{
  "d_model": 512,
  "n_kv_head": 8,
  "d_mlp": 1344,
  "activation": "swiglu",
  "rope_base": 10000.0,
  "qk_norm": false,
  "attn_scale": 0.125,
  "bias": "none",
  "tie_embeddings": false,
  "init_std_o": 0.0267,
  "lr": 0.0118,
  "beta1": 0.95,
  "warmup_steps": 200,
  "schedule": "wsd",
  "decay_fraction": 1.0
}
MLP neurons of a small language model. Each row is named by its layer, matrix (gate and up: input weights; down: output weights) and neuron, and shows model dimensions 16-111. Each number is 128 + 24 x the weight over its row's rms, rounded and kept within 0 to 255. A neuron's up and down rows have the sign that makes its largest values positive.
A block is one neuron, or neurons of one layer that tend to fire together. Before each block is what it responds to, as a language model described it from the Wikipedia text at the highest values.

Limiting and contrasting qualifiers
L6.gate365 [127 128 154 135 123 126 162 136 150 145 125 148 152 122 124 133 190 113 111 168  78 154 119  80  93 158 159 115 118 135 124  92 105 132 122 133 102 144 103 113  99 124 162 133 166 132 129 116 160 140 106 131 114 180 104 112 120 151 110 144 144 127 169  86 145 135  91 106 137 151 149 108 111 126 140 137 101 153 141 137 133 159 121  89 165 140 115 132 161 126 133 148 132  99 102 138]
L6.up365 [104 133 105 126  82 130 125 152 129 167 153 117 126 129 144 139 118 138 115 147 108 129 153 104 101 125 140 151 129 121 126 150 134 123 113 116 132 128 157  85 148 156 130 135 129 171 129 149 125 132 120 149 155 176 143 116 164 151 121 215 114  59 123  96 148 108 102  93 131 105 115  82  98 166 159 147 132 143 122 145 137 128  99 133 122 115 116 117 155 110 152 118  89 109 106  91]
L6.down365 [116 115 128  52  95 113 120  83 160 119 128 114 128 110 166 148 148 119 144 130 117 111 123 130 103 111 128 122 165 122 140 140 138 162 113  98 138 126 156  95 108 133 167 157 108 116 119 153 137 141 132 153 142 170 148 114 188 118 114 140 130 124 132 125 137 106 109 113 146  81 139 110 101 128 123 130  91 138 160 119 143 116  89 135 178 147 130 140 134  99 118 121 149 123 106 126]
L6.gate654 [114 157 109 121 141 153 139 144 148 120 114 104 123 126 111 133  96 118 103  67 108 128 112 161 107  98 115 129 144 112 168 112 128 150 117 131 146 115  87  91 185 120 112 141 158 109 146 152 153 106 164 133 148  98 107 102 179 140 139 127 156 133 112 135 137  79 106 177 108 128 123 121 124 132 120  95 143 123 151 111 134 149 101  94 141 124 117 157 157 128 152 115 121 112 124 138]
L6.up654 [157 101 109  94 132  97 109 163 133 144 145  91 104 123 100  98 145 115  65 132 117 112 147 134 104 159 105 113 123 125 115 151  97 164 137 128 133 144 121 110 113 133 124 163 103  99 188 140 132 122 126 149 116  95 124 139 178 126 114  84  98 109 130  94 150 106 147 126 140 113 132  82 150 132 124 134 107 111 117  92 148 171 169 120 141 157  99 158 163 151 149 138 136 122 123 121]
L6.down654 [184 144 119 118 104 112 144 147 100 157 141 169 130 123 120 118 143 137 120 165 125  91 140 143 171 111 172 106 121 136 167 147 103 139 145 180 113 140 133 140 148 122 190 146 143 138 110 129 126 138 147 142 107 105 140 172 131  99  90 145 119 107 117 107 120 167 117 174 116 136 152 172 115 127 102 122 113 127 118 117 144 136 153 133 130 157 121 145 142 143 192 140 124 129 121 123]
L6.gate754 [143 107 130 125 126 108 118  94 157  67  80 119 174 158 163 135 110 137 159 131 112 123 144 171 132 124 147 149 173 140 115 130 114 140 170 136 145 150  67 116 108 160 129 104 109  96 132 124 128 160 144 108 105 130 125 154 131 140 109 147 156 155 152 161 116 143  61 134 121 157 163 151 109 179  69 118 122 153 115 118 151 131 107 130 151 109 141 125 158 186 135 149 167 129 123  85]
L6.up754 [131 101 158 108 103 139 142  88 158 114 103 147 133 159 151 130 129 145 145 155 133 140 151 125 135 121 165 148 167 159 126 124  75 126 155 130  77  96 123 105  90 108 126 119 132 134 155 118 155  90  88  84  91  75 129 173 140 129 106 114 163 146 164 169 114 148 129 178 157  99 164 105 141 136  60 118 147 110 131 132 110 112  78 136 153 144 142  87 132 118 159 195 119 181 115 173]
L6.down754 [152 108 130  93 112 111 146 166 143 167 111 110 122 118 160 111 121 172 129 141 121 147 149 127 153 145 139 148 160  90  99 125 128 103 150 109 102 126 106 129 107 117 116 136 146 159 137 136 136 157 104  89 123  87 148 111  99 139  96 126 132 175 136 162 126 140 136 102 144 173 167 132 119 138  81 106  90 136 113 126 138 136 127 168 104 145 107 176 172  84 124 128 106 177  89 100]
L6.gate1337 [151 138 161 100 116 147 126 103 123  71 142 106 115 132 148 116 123 163 167 147  94 114 133 150  70 143 131 133 135 110 135 138 150 170 113 156 150 133 175  85 120 174 129 138 136  86 106 105 125 144  97 145 142 157 142 117 121  90  92 105 125  84 128 123 153 121 127 129 102  88 137 135 131 148 140 113 118 156 120 155 133 133 117 138 119 164 136 136 121 160 156 124 148 144 144 129]
L6.up1337 [141 107 155 134  99 121 126 129 167 116 162 129 143  97 122 190 140 147 130 104 147  93 122  99 123 112 105 132 141 126 140  94 121 148 131 154 120 148 165 133 127 109  95 131  81 126 144 120 102 149 158 102 165 104 169 146 154 110 164 136  97 149 199 144 111 136 125 133 152 104 131 110 133 137 124 105 116 131 123  82  96 101 143 157 121 102 155 130 134 134 129 123 115  89 116 121]
L6.down1337 [105 139 143 123 134 155 105 110  98 135  96 106 132 175 105 144 140 163 108 131 137 102 162 107 180  92 130 126 114 168  86  95 154  92 167 136 143 129  78 143 117  80 155 135 115 120 144 145 116 123 106  93 114  99 130 166 157 131 125 107 149 154 139 133 107 110 112 157 145 130 162 162 122 188 116 113 150 155 138 116  92 133 108 132 138 137 173  96 107 133 110 122 140 122 171 154]

Two- and three-digit number tokens
L3.gate1334 [148 109 140 166 143  75 106 109 105 134 130 100 133 129  93 118 158 132 112 122 128 144 124 135 129 118 136 122 100 140 119  55 131 145 116 137  99 125 140 130 126 108  89 138 131 113 144 117 164 142 128 108 132 147 111  63 131 140 117 157 138 118  97 127 176 112 140 137 149 147 157 100 135 105 145 133 147 101 166 145 128 153 146 149 124 123 170 117 129 146 133 101 137 125 138  97]
L3.up1334 [138 106 153 162 132 109 121 153  96 143 156 151 106 119 119 165 107 141 114 120 109 131 110 137 111 113 106 120 111  96 102 105 112 133 114  95 131 120 121 139 132 131 121 141 110 129 146 102 158 130 122 140 159 143  77  99 143  94 140 133 145 161 118 141 117  68 142 127 118 172 113 111 150 134 157 170 167 180 107 157 108 165 115 144 133 133 118 136 139 163 138 140 155 140 151 108]
L3.down1334 [168 118 112 154  92 111 109 135  85 133 126 125  90 136 137 138 137 101  97 138 130 120 181  79 101 164 122 151 114 116 110  90 167  88 142 161 109 156 135 154  90 147 144 124 111 112 143 117 156 141 118 133 128 129 114 121 108 161 107 175 123 116 105 144 117 159 113 109  67 120 151 108 128  95 140 146  83 115 115  94 164 110 183  89  79 118 139 153  94 134 130 199 103 114 129 119]

Year digits in lists
L8.gate109 [155 121 141  94 122 113 110 139 158  89 128 141 127 103 132 177  88 146 139 121 154 146 134 160 110 119 147 171 104 154 139  93 101 148 131 138 105 131 122  88  94 138 128 142  75  83 143  80 139 111 131 105  98 148 118 157 120 107 125 125 100 115 179 132 121 103 154 130 125 112 186  79 169 133  98  54 135 128 132 127 109 162 133 150 141 127 167 140 100 113 147 144 102 141 137 157]
L8.up109 [130 140 138 117 131 144 150 133 134 100 110 134  89 129 100 178 165 132 155 118 123 104 138 129 116 155 124 158 108 145 118  97 117 159 180 118 170  99 120 118 124 138 131 155  97  89 119 104 143 132 119 106 103 104 105 160 126 127 117 123 139  96 159 136 118  97 119 165 125 116 142 149 165 134 111 132 128 132  93 153 118 149 143 112 128 158 189 139 124 170 136 131 120 118 116 142]
L8.down109 [113 143 150 131 170 157 175 158 112 168 134  81 133 134  98  82 164 121 104 151 165 133 118  82 145 105 118  82 115 109 162 167 143  99 160 103 117 142 138 181 139 123 105 133 132 176 129 186 103 155 126 100 219 101 130 125 153 116 145 147 145 107  75 142 127 145 121 120 129 176 119 163 108 114 142 174 137 165 155 147 133  88 109 130 138 160 133 134 178 129 124 117 142 134 113 108]
L8.gate715 [ 98 122 139 140 118 153  76 163 125 123 141 122 155 108 146 140 119 100 126 122 168 110 133 105 136 169 139 122 129 143 145 178  95 109 120 105 169 136 105 124 127 161 157 164 167 118 142 114 113 155 151 123 138 158 132 152  78 149 114 146 148 115 166 129 179 150 132 105 140 145 105 179 146 157 135 130 140 113 128 150  89 103 149  85 106 106 131 143 155 119 118 143 109 113 125 145]
L8.up715 [119 141 154 144 128 120 104 164 142 148  81  97 131 133 150 117 165 123 185 116 142 168 112 122 122 137 121  90 160 154 133 159  90 132 117 120 168 156 105 102 150 113 144 100 123 102 120  87 153 118  89 139 140 158 141 122 104 101 141 121 130 115 121 110 141 191  96 120 141 139 123 120 126 151 120 162 112 138 143 131 114  99 114 143  98 124 140 174  99 119  88 122 144 122 158 154]
L8.down715 [148  94 146 112 116 143 110 124  90 127 136 125 150 127 171 104 154 175 135 157 130  91 107 104 145 118 137  94  92 117 150 127  58 123 160 126 161 144 124 158 139 108  98 133  95 121 134 111 147 162 144 122 161 133 143 165 106 158 152 136 163 108 121 142 114 169 102 162 161 181 127 175 175 172  95 108 116 112 134 100 159 111 167 149 113 122 144 164 102 153 114 132 140 179 148 144]
L8.gate1033 [102 113 117 108 123 113 138 106  99 166 110 147 140 156 163 115  79 134 128 116 104 115  80 110 142 122 135 140 154 100 136 123 111 126 114  99 148 155 138 134 144 102 146 115 139 111 135 113 139 168 100  81 130 121  99  90 138 113 124 137 137 137 123 121 118 178 139 141 153 148 150 127 129 113 130 122 131  91 148 120  92 154 107  65 108 140 116 138  84 112  90 137 144 197 175 133]
L8.up1033 [ 99 125 109 143 150 142 124 125 115 136 154 126 137 154 119 100 177 141 145  87 146 139 127 117 120  84 113 147 167 117 133 110 143 151 158 137 139 130 123  98 141 151 144 138 104 105 153 145 121 130 129 158 116 139 127 173 121 134 121 100 136  91  83 125  93 146  94 147 122 140 132 156 150 130 144 139  91 144 123 132 130 120 121 141 154  99 138 144 117 119 134 158 128  91 113 112]
L8.down1033 [103 121 121 135 111 115 119 106 135 172 134 123 147 107  95 106 135 104 113 164 119  96 141 148 140 156 130 136 158 134 149  99 137 171 140 162 124 111 108 132 142 113 146 148 206 105 128 151 123 160 164 106 155  87 133  87 120 120 140 155 148 154 123 162 131 118 115 118 138  56  92 173 122 122 142  85 139 129 122 133 108 121 148 136 103  83  94  86  92  87 144 152 123 107 118 172]
L8.gate1102 [121  94 140 113 125 106  91 117 105 136 135 150  92 147 118 167 130 139 144 127 142 127 136 154 117  95  84 150 153 132  98 109 134 160 146 146 169 117 129 143 120 166 128 120 129  69 148 126 100 129 129 103  97  95 131 139 130 104 128 145 136  85  94 131  76 109 119 110 122 115 153 130 111 146 124 129 155 128 123 122 134  95 138 107 117 151 101 134 105 148 117 141  98 157 167 190]
L8.up1102 [125 120  88 111 113 145 135 127 118  90 114 113 113 124 123  66 116 124 130 143 142 130 129 102 142 128 101 117 155 144 104 128 138 111 152 101 130 120 139 100  75 105  95  87 133  92  88 126 154 144 137 105 115 134 121 132 136 181 131  80 137 208 122 154 114  95  77 111 144 148 148  90 179 150 152 100 131 129 180 101 132 146 119 111 160 121 100 121 133 117  97 115 131 123 131 106]
L8.down1102 [145 153 136 116 115 133 145 176  77  81  89 133 143 144 137 142 152 144 126 110 178 135  90 127 155 117 128 110 111 121 140 130 147 139 119 149  83 154 156 119  81 123 148 123 180 123 139 147 142 103 159 138 114 142 111 129 141 144 147 145  85 167 111 118 116 128 108  90 117 121 163 100  94 150 137 101 124 114 163 125 157 107 140 156 149 163 124 141 109 136 128 100 113  94 116 105]

Proper-name continuation pieces
L8.gate122 [130 138  98  97 136 132 162 120 110 153 130 124 119 124 125 128  89  93 167 132 144 122 121  96 148 163 145 116 162 129  82 158 109 102 115  93 122 108 112 147  85 133 142  75 111 125  87 118 146 108 105 141 146 150 119 139 117 133 121 105  84 133 122 139 164  92 123 160 114 154 122 104 128  78  85 105 141 129 113 121  96 138 162 108 113 131  74 107  89 107 120  92 101 133  82 122]
L8.up122 [155 166  99 155 143 138  91  94 137 146 100 133 102 132 113 143 125 136 165 143 135 122 155 110  71  87 145  87 142 151 127 116 115 144 136  85 113  96 100  95 109 133  79 130 122  97 139 147 174 100 118 130 115 137 104 149 157 151 101 128 130 171 134 126 148 159 106 127 133 193 100  77 103 134 127 129 125 136  86  95 143 104 118 109 104 100 112 117 107 108 138  94 119 110 107 131]
L8.down122 [190 119 119 113 121 129 163 179 143 164 142 150 122 123 135  99 160 103 125 132 122 126  97 138 152 123 125 119 107 130  75 151 125  79 129 135 124 127  87 138 133 147  86 132 131 145 109 104 129  91 143 130 103 145 130 126 118 129 144  97 122 133 122 121 147 105 136 130 120 148 102 134 103 125 140  98 106 119 135 133 149 131 142 141  95 109 129 145 100 131 176 131 167 126 137 126]
L8.gate623 [143 123  82 143 171 106 117 136 125 138  84 154 151 138 147 119  79 130 106 128 130 127 160  85 129 175 111 141 135 120 115 142 110 110 119 112 159 143 132 184 137 125 138 114 147 140 178  82  87 115 127 155 123 165 102  83 142 100 116 107 136 153 114 155 113 155 130  86 106 143 113 116  58  97 138 140 110 134 133 105 158 118 139 122 102  87  78  86 109 131 123 114 142 101  85 151]
L8.up623 [126 100 103 134 136 123 126 105 131 180 128 120 144 154 117 140 160 133 145 130 115 115 143 147  60 118 120 104 127 143  66 128  99 130 102 169 149 129 134 164 127 107 147 153 157 146 109 124 133  99 143 120  84 155  87 183 146 125 140 104 161 114 146 116 132 159 145 137 149 162 115 126 126 115 138 121 120 108 162  97 109 118 153 101 134  95 130 110  94 119  94 164 132 147 144 117]
L8.down623 [127  80  83 124 201 137 138 136 148 120 134  80 130 130 140 138  98 141 110 158  76 140 108 128 112 167 134 141 111 118  91  98 109 143 113 108 116 172  86 125 162 114 109 169 130 139 136  64 140 145 115 146 126 114 106 135 150 133 120 132 159 129 154 156 138 145 182 149 161 145 178 103 102 115 168 105  89  77 135 118 130 104  72 138 100 130  87 144 134 120 144  95 135 131 127 150]
L8.gate638 [148 131 138 108 125 126 141 137 145 142 152  94  82 138 129 117 102 147 134 144  90 131 159 131 117 126 135 151 150 167 140 107 100  92  89 164 156 104 130 105 124 146 111  78 132  90 138 122 129 145 118 116 130 136  86  97  85 145 144 142 148 123  84 146 115 131 114 124 157 164 155 106 102 137 118 101 200 152 139 164 106 115 145 145 143 138  92 111 128 135 119  88 134 156 100 185]
L8.up638 [105 107 132  93 155  87 125 169 108 127  60 135  95 133 118 145  97 116 139 150 127 117 132 111 125 131 156 134 135  90  72 161 144 127 140 128  95 113 144 140 136 131 102 152 146 105 164 106 138 104 155 112 117 121 113 135 101 158 109 145 156 113 134 113  87 113  99 157 131 219 155  95  91 161 119 138 194 138 145 108 112 147 111 110 154 124 137 143  97 129 137 120 118 140 115 121]
L8.down638 [107 123 159 159 128 101 135 106  78  70 146 128 162 104 153 119  96 140 114  66 126  84 106 122 146 140 123 126 117 144 171 119 170 119 172  91 121 132 123 148 147 147 166 106 137 154 139 105 131 130 135 124 143 161 179 138 149 121 132 143 127 123 130  93 141 116 144 109  86  79 101 132 139 134 114 139  73 118 131 122 137 147 105 108 113 128 134 131 170 117 169 127 122  91 132 112]
L8.gate1221 [149 164 128 135 110 113 173 136 156 124  95 124 143 154 129 113 150 104 176 143 157  83 120 133  87 146 132 116 131 163 145 125 145 124 125 132 141 116 161 149 116  95 117 144 106  98  94 101 150 110 136 131 123 142  88 125 130 168 148 132  90 150 126 135 160 122  90  93 165 141 106  97 147 153 127 105 138  97 105  96 136 108 158 149 160 127 150 122 151 137 117  94 121 138 131 139]
L8.up1221 [124 202 140 135 154 112 143 123 110 141 105  43 121 123 144 133 103 141 115 135 154 116 120 140 107 135 131 107 154 121 124 140 137 147 103 130 146 143 131 153 115 164 102 126 124 112 109 106 178 102 111 138 131 137 183 149 114 161 120 152 118 134  99 139 129 147 133 124 123 129 107 114 120 100 157 136 134 126 119 170 134 153 152 106 127 145  98 186 102  86 107 129 146 144 111 101]
L8.down1221 [119 106 130 125 173 102 140 107 102 180 144  98  91  91 118 134 123 140  68 113 121 141  96 100 136 107 144 170 125 100 112 133 109 136 135 130  89 116  89 142 129 142 134 156 102 137 132 140 125 129 151  94 110 123 179 167 150 138 151 108 169 112 117 117 111 133 128 131 121  97 116 169 108 131 159 136 108  94 111 147 146 121 116 103  94 145 113 128 110 126 148 139 150 132 164  72]

Year digits after leading 1
L3.gate380 [145 107  93 139 137 137 140 140 135  97 163 157 173 108 133 109 118 150 129  91 132 134 152 150 152 111 105 119 161 150 102 125 156 134 120 120 143 118 136 147 150 137 127  93 116 133  93 151  98 117 144 120 128 137 145  86 157 137 128 151 131 125 154 163 104 109 138 116 137  71 111 146 161 115 122 156 124 169 108 109  98 134 126 120 111 141 118 107 105 134 105 136 113 116 140 165]
L3.up380 [130 133 124  75  72 124 108 115 123 127 137 108 150 131 148 109 125 107 123 117 137 121  99 179 100 148  79 131 143 151 143 110 136 103  91 107 183 106 125 128 121 133 101  99 149 112 111 167 116 132 148 154 135 159 138 130 162 122 150 149 132 142 132 113  84 177 112 110  97 111 155 155 159 147 153 141 118 153  90 112 119 109 130 111 107 167 102 121 109 163 108 113 122 108 121 109]
L3.down380 [122 156 147 147 114 106 130 125 159 131 165 128  87 136 112 101 108 113 143 150 116 104 124 141  94 128  64 121 186 114 139 134 151 123 105 126 158  92 153 135 144 178 142 146 127 144 133 148 110 117 154 160 132 144 121 174 152 153 146 181 119 107  93 133 119 147  96 112  90 143  95 152 198 112 121  99 117 107 111 114 159  99 159 142 123 118  99 133 130 163 117 115 111  97 105  94]

Mid-acronym letters
L6.gate241 [116 108 161 165 120 122 158 121 127 179 158 133 165 177 132 123 189 148 150 143 122 108 128 117 157 127 141 138 155 144 145 152 108 149  57 100  98  89 110 121 118 153 109  72 147  87 163 100 107 151 107 109 135 146 133 120 144 157  96 135 169 153 100 167 178 115 168 106 141 123 108  91 121 149 131 126  90 135 128 123 151 116 154 115 112 142 108 146 112 121 148 130  69  89 118 149]
L6.up241 [183 149 107 130 161  96 116 179 117 166 133 114 115 117 120 129 131 123 143 104 109 124 140 132 149 108  95 150 133 161 100  81 135 138  98 127 183  96 145 134 126 107 107 123 109 114 111  94  96 110 156 131 100 125 117 158 172 122 130 120  95 182  90 143 120  71 134 133  75 131 129 131 140 116 131 166 105 115 136 125 146 107 135 117 106 111  84  82 145  97 104 142 145  62 103 129]
L6.down241 [172 153 135 124 141 144 158 139  95 142 118 148  99  90 120 127 139 113 109  88 130 109 146 126 156 103 107 138 120 153 139 118 124  80 111 149 129 156 137 160 158 120 107 148 139  90  92 122 146 143 181 140 128 148 133 132 144 150 130 149 150 114  84 157 143 114 130 147 107 126 158 156 149 128 127 125  95 146 135 137 108 175 123 167 138 152 110 118 182 120 110 186 137 130 136 123]
L6.gate719 [131  92 155 170 142 111 108  88 133 124 154 126  91  85 155  98 107  79 147 166 114  75 100 154 133 121 182 128  92 126 140 118 116  98 116 152 135 140 153 137 128 109 135  92 155 128 116 120 149 137 124 106 151 160 148 134 130 141 117 118 178 126 176 105 143 152 163 145  93 121 111 160 102 121 119 113 150 106 159 116  98 169 150 179 120 148 122 112 126 126 120 129 104 129 141 170]
L6.up719 [136 100 127 131 136 134 162 135 112 123 137 148 112 142 154  98 180 127  94 138  95 149 122  94 142  96 154 138 105  84 148 100 155 129 123 123 122  82 134 124 104  78 166 119 142 168 155 146 123 105 152 144 125 144  84 148 157 118 138 136 191 124 137 128 127 140 122  75 113 127 149 176 139 104 163 105 131 137 131 117 156 154 127 154 110 102 117 125 132 134 170 163 132 114 132 138]
L6.down719 [131 121  89 106 160 130  86 132 104 109 130 144 132 171 179 107 183 166 130 138  99 146 119 100 121 128  95 184 126 123 143 140 134 164 101 165 117 109 119 101 140 172 157 134 136 145 149  93 109 147 149 139 157 130 113 134 126 140 133 126 139 142 165 111 129 136 133 132  85 123 125 123 156  97 128  99 130 121 134 153 108 141 105 123 136  91 123 125 124  91 138 138 218 116 115 122]
L6.gate953 [150  95 166 114 122 127 143 126 109 126 119  82 129 105 160 122 103 112 123 137 111  70 102 146 100 174 132 103 134 131 128 149 135 123 147 119 115 111 164 113 107 113 120  89 169 127  93  92 122 126 147 120 151 132 181 165 146 129 115 137 145 139 120 103 136  98 134 143 118 101 141 129 125 112 110 102 145  58 127 141 142 154 126 136 107  88 144 149 163 106 152 176 111 114 170 131]
L6.up953 [117 107 112 174 116 162  73 138 112 179 149 155 121 107 117 117 110 168 120 142 155 141 144 128 122  93  97 141 124 120 131  75 155  58 143 117 117 139  86 124 109 126  99 143 126 145 142 117 120 111 152 121 146 169 146 153 162 115  90  93 146 139  98 133 158 135 132 129 161 130 161 146 120  97 103 117 123 118  95 132  82 119 118 128 116  75  96 154 112 159 151 139  91 164  79 174]
L6.down953 [129 139 192 130 125 176 146 133 113 115 134  88 120 107 115 131 120 122  90 142 147 148  90 154 130 170 128 132 119 139 124 103 132 129 155 119 102 133  97 128 127  80 114 149 111 147 103 148 110 123 144 133 136 121 110 143 142 114  76 108  83 132  85 137 116 141 135 131  94 105 100 140 120 112  93 114  97 103 136  94 134 177 113 150 154 141 142 138 113 115 108 128 162 129 138 128]
L6.gate1037 [ 91 136 167 130 143 127 184 105 110 110 150 147 110 137 120 135 123 117 142 150 134 106 116 163 148 136 133  85 121 145 117 135 110 141 124 168 108 126 121 156  99 124 100 115 132 128 140 120 112 140 119  87  72 129 147  91 116  91 152 157 146 141 128 142 143 165 133 134  59 134 133 117  96 156 153 112 160  93 147 105 103 189 172 135 138 142  96 129 112 163 160 145  96 143 154 168]
L6.up1037 [177 115 106 141 143 100 127 142  87 120 136 101 153 137 164 152 176 133 168 132 122 127 108 110 110 108 127 167 123 165 111 176 127 130 133 162 141 104 146 112 137 104  90 124 116 147 186 108 138  67 130 154  92 172 129 109 120 141 111 126 118 152 135 145 146 143 133 173 117 106 166 151 121 144 119 137 148 115  94 150 103  74 119 137 121  80 147 101 125 123  74 137 142 134 128 118]
L6.down1037 [139 146 155 163 153 135 142  77 140 138 146 118 111 145 115 135 162 141 144 103 162 137 107 143 140 125 138 113 143 148  58 131 116 161 130 149 106 122 117 132 129 113 119 151 168  98  94  85 155 139 136 150 169 137 113 130 121 101 128 138 154 157 112 115 150 160 102 145 104 141 168 123 130 128 115  96 147  99 103 102  81 121 123 132 147 150 148 101 100 142  67 145 113 146 151 129]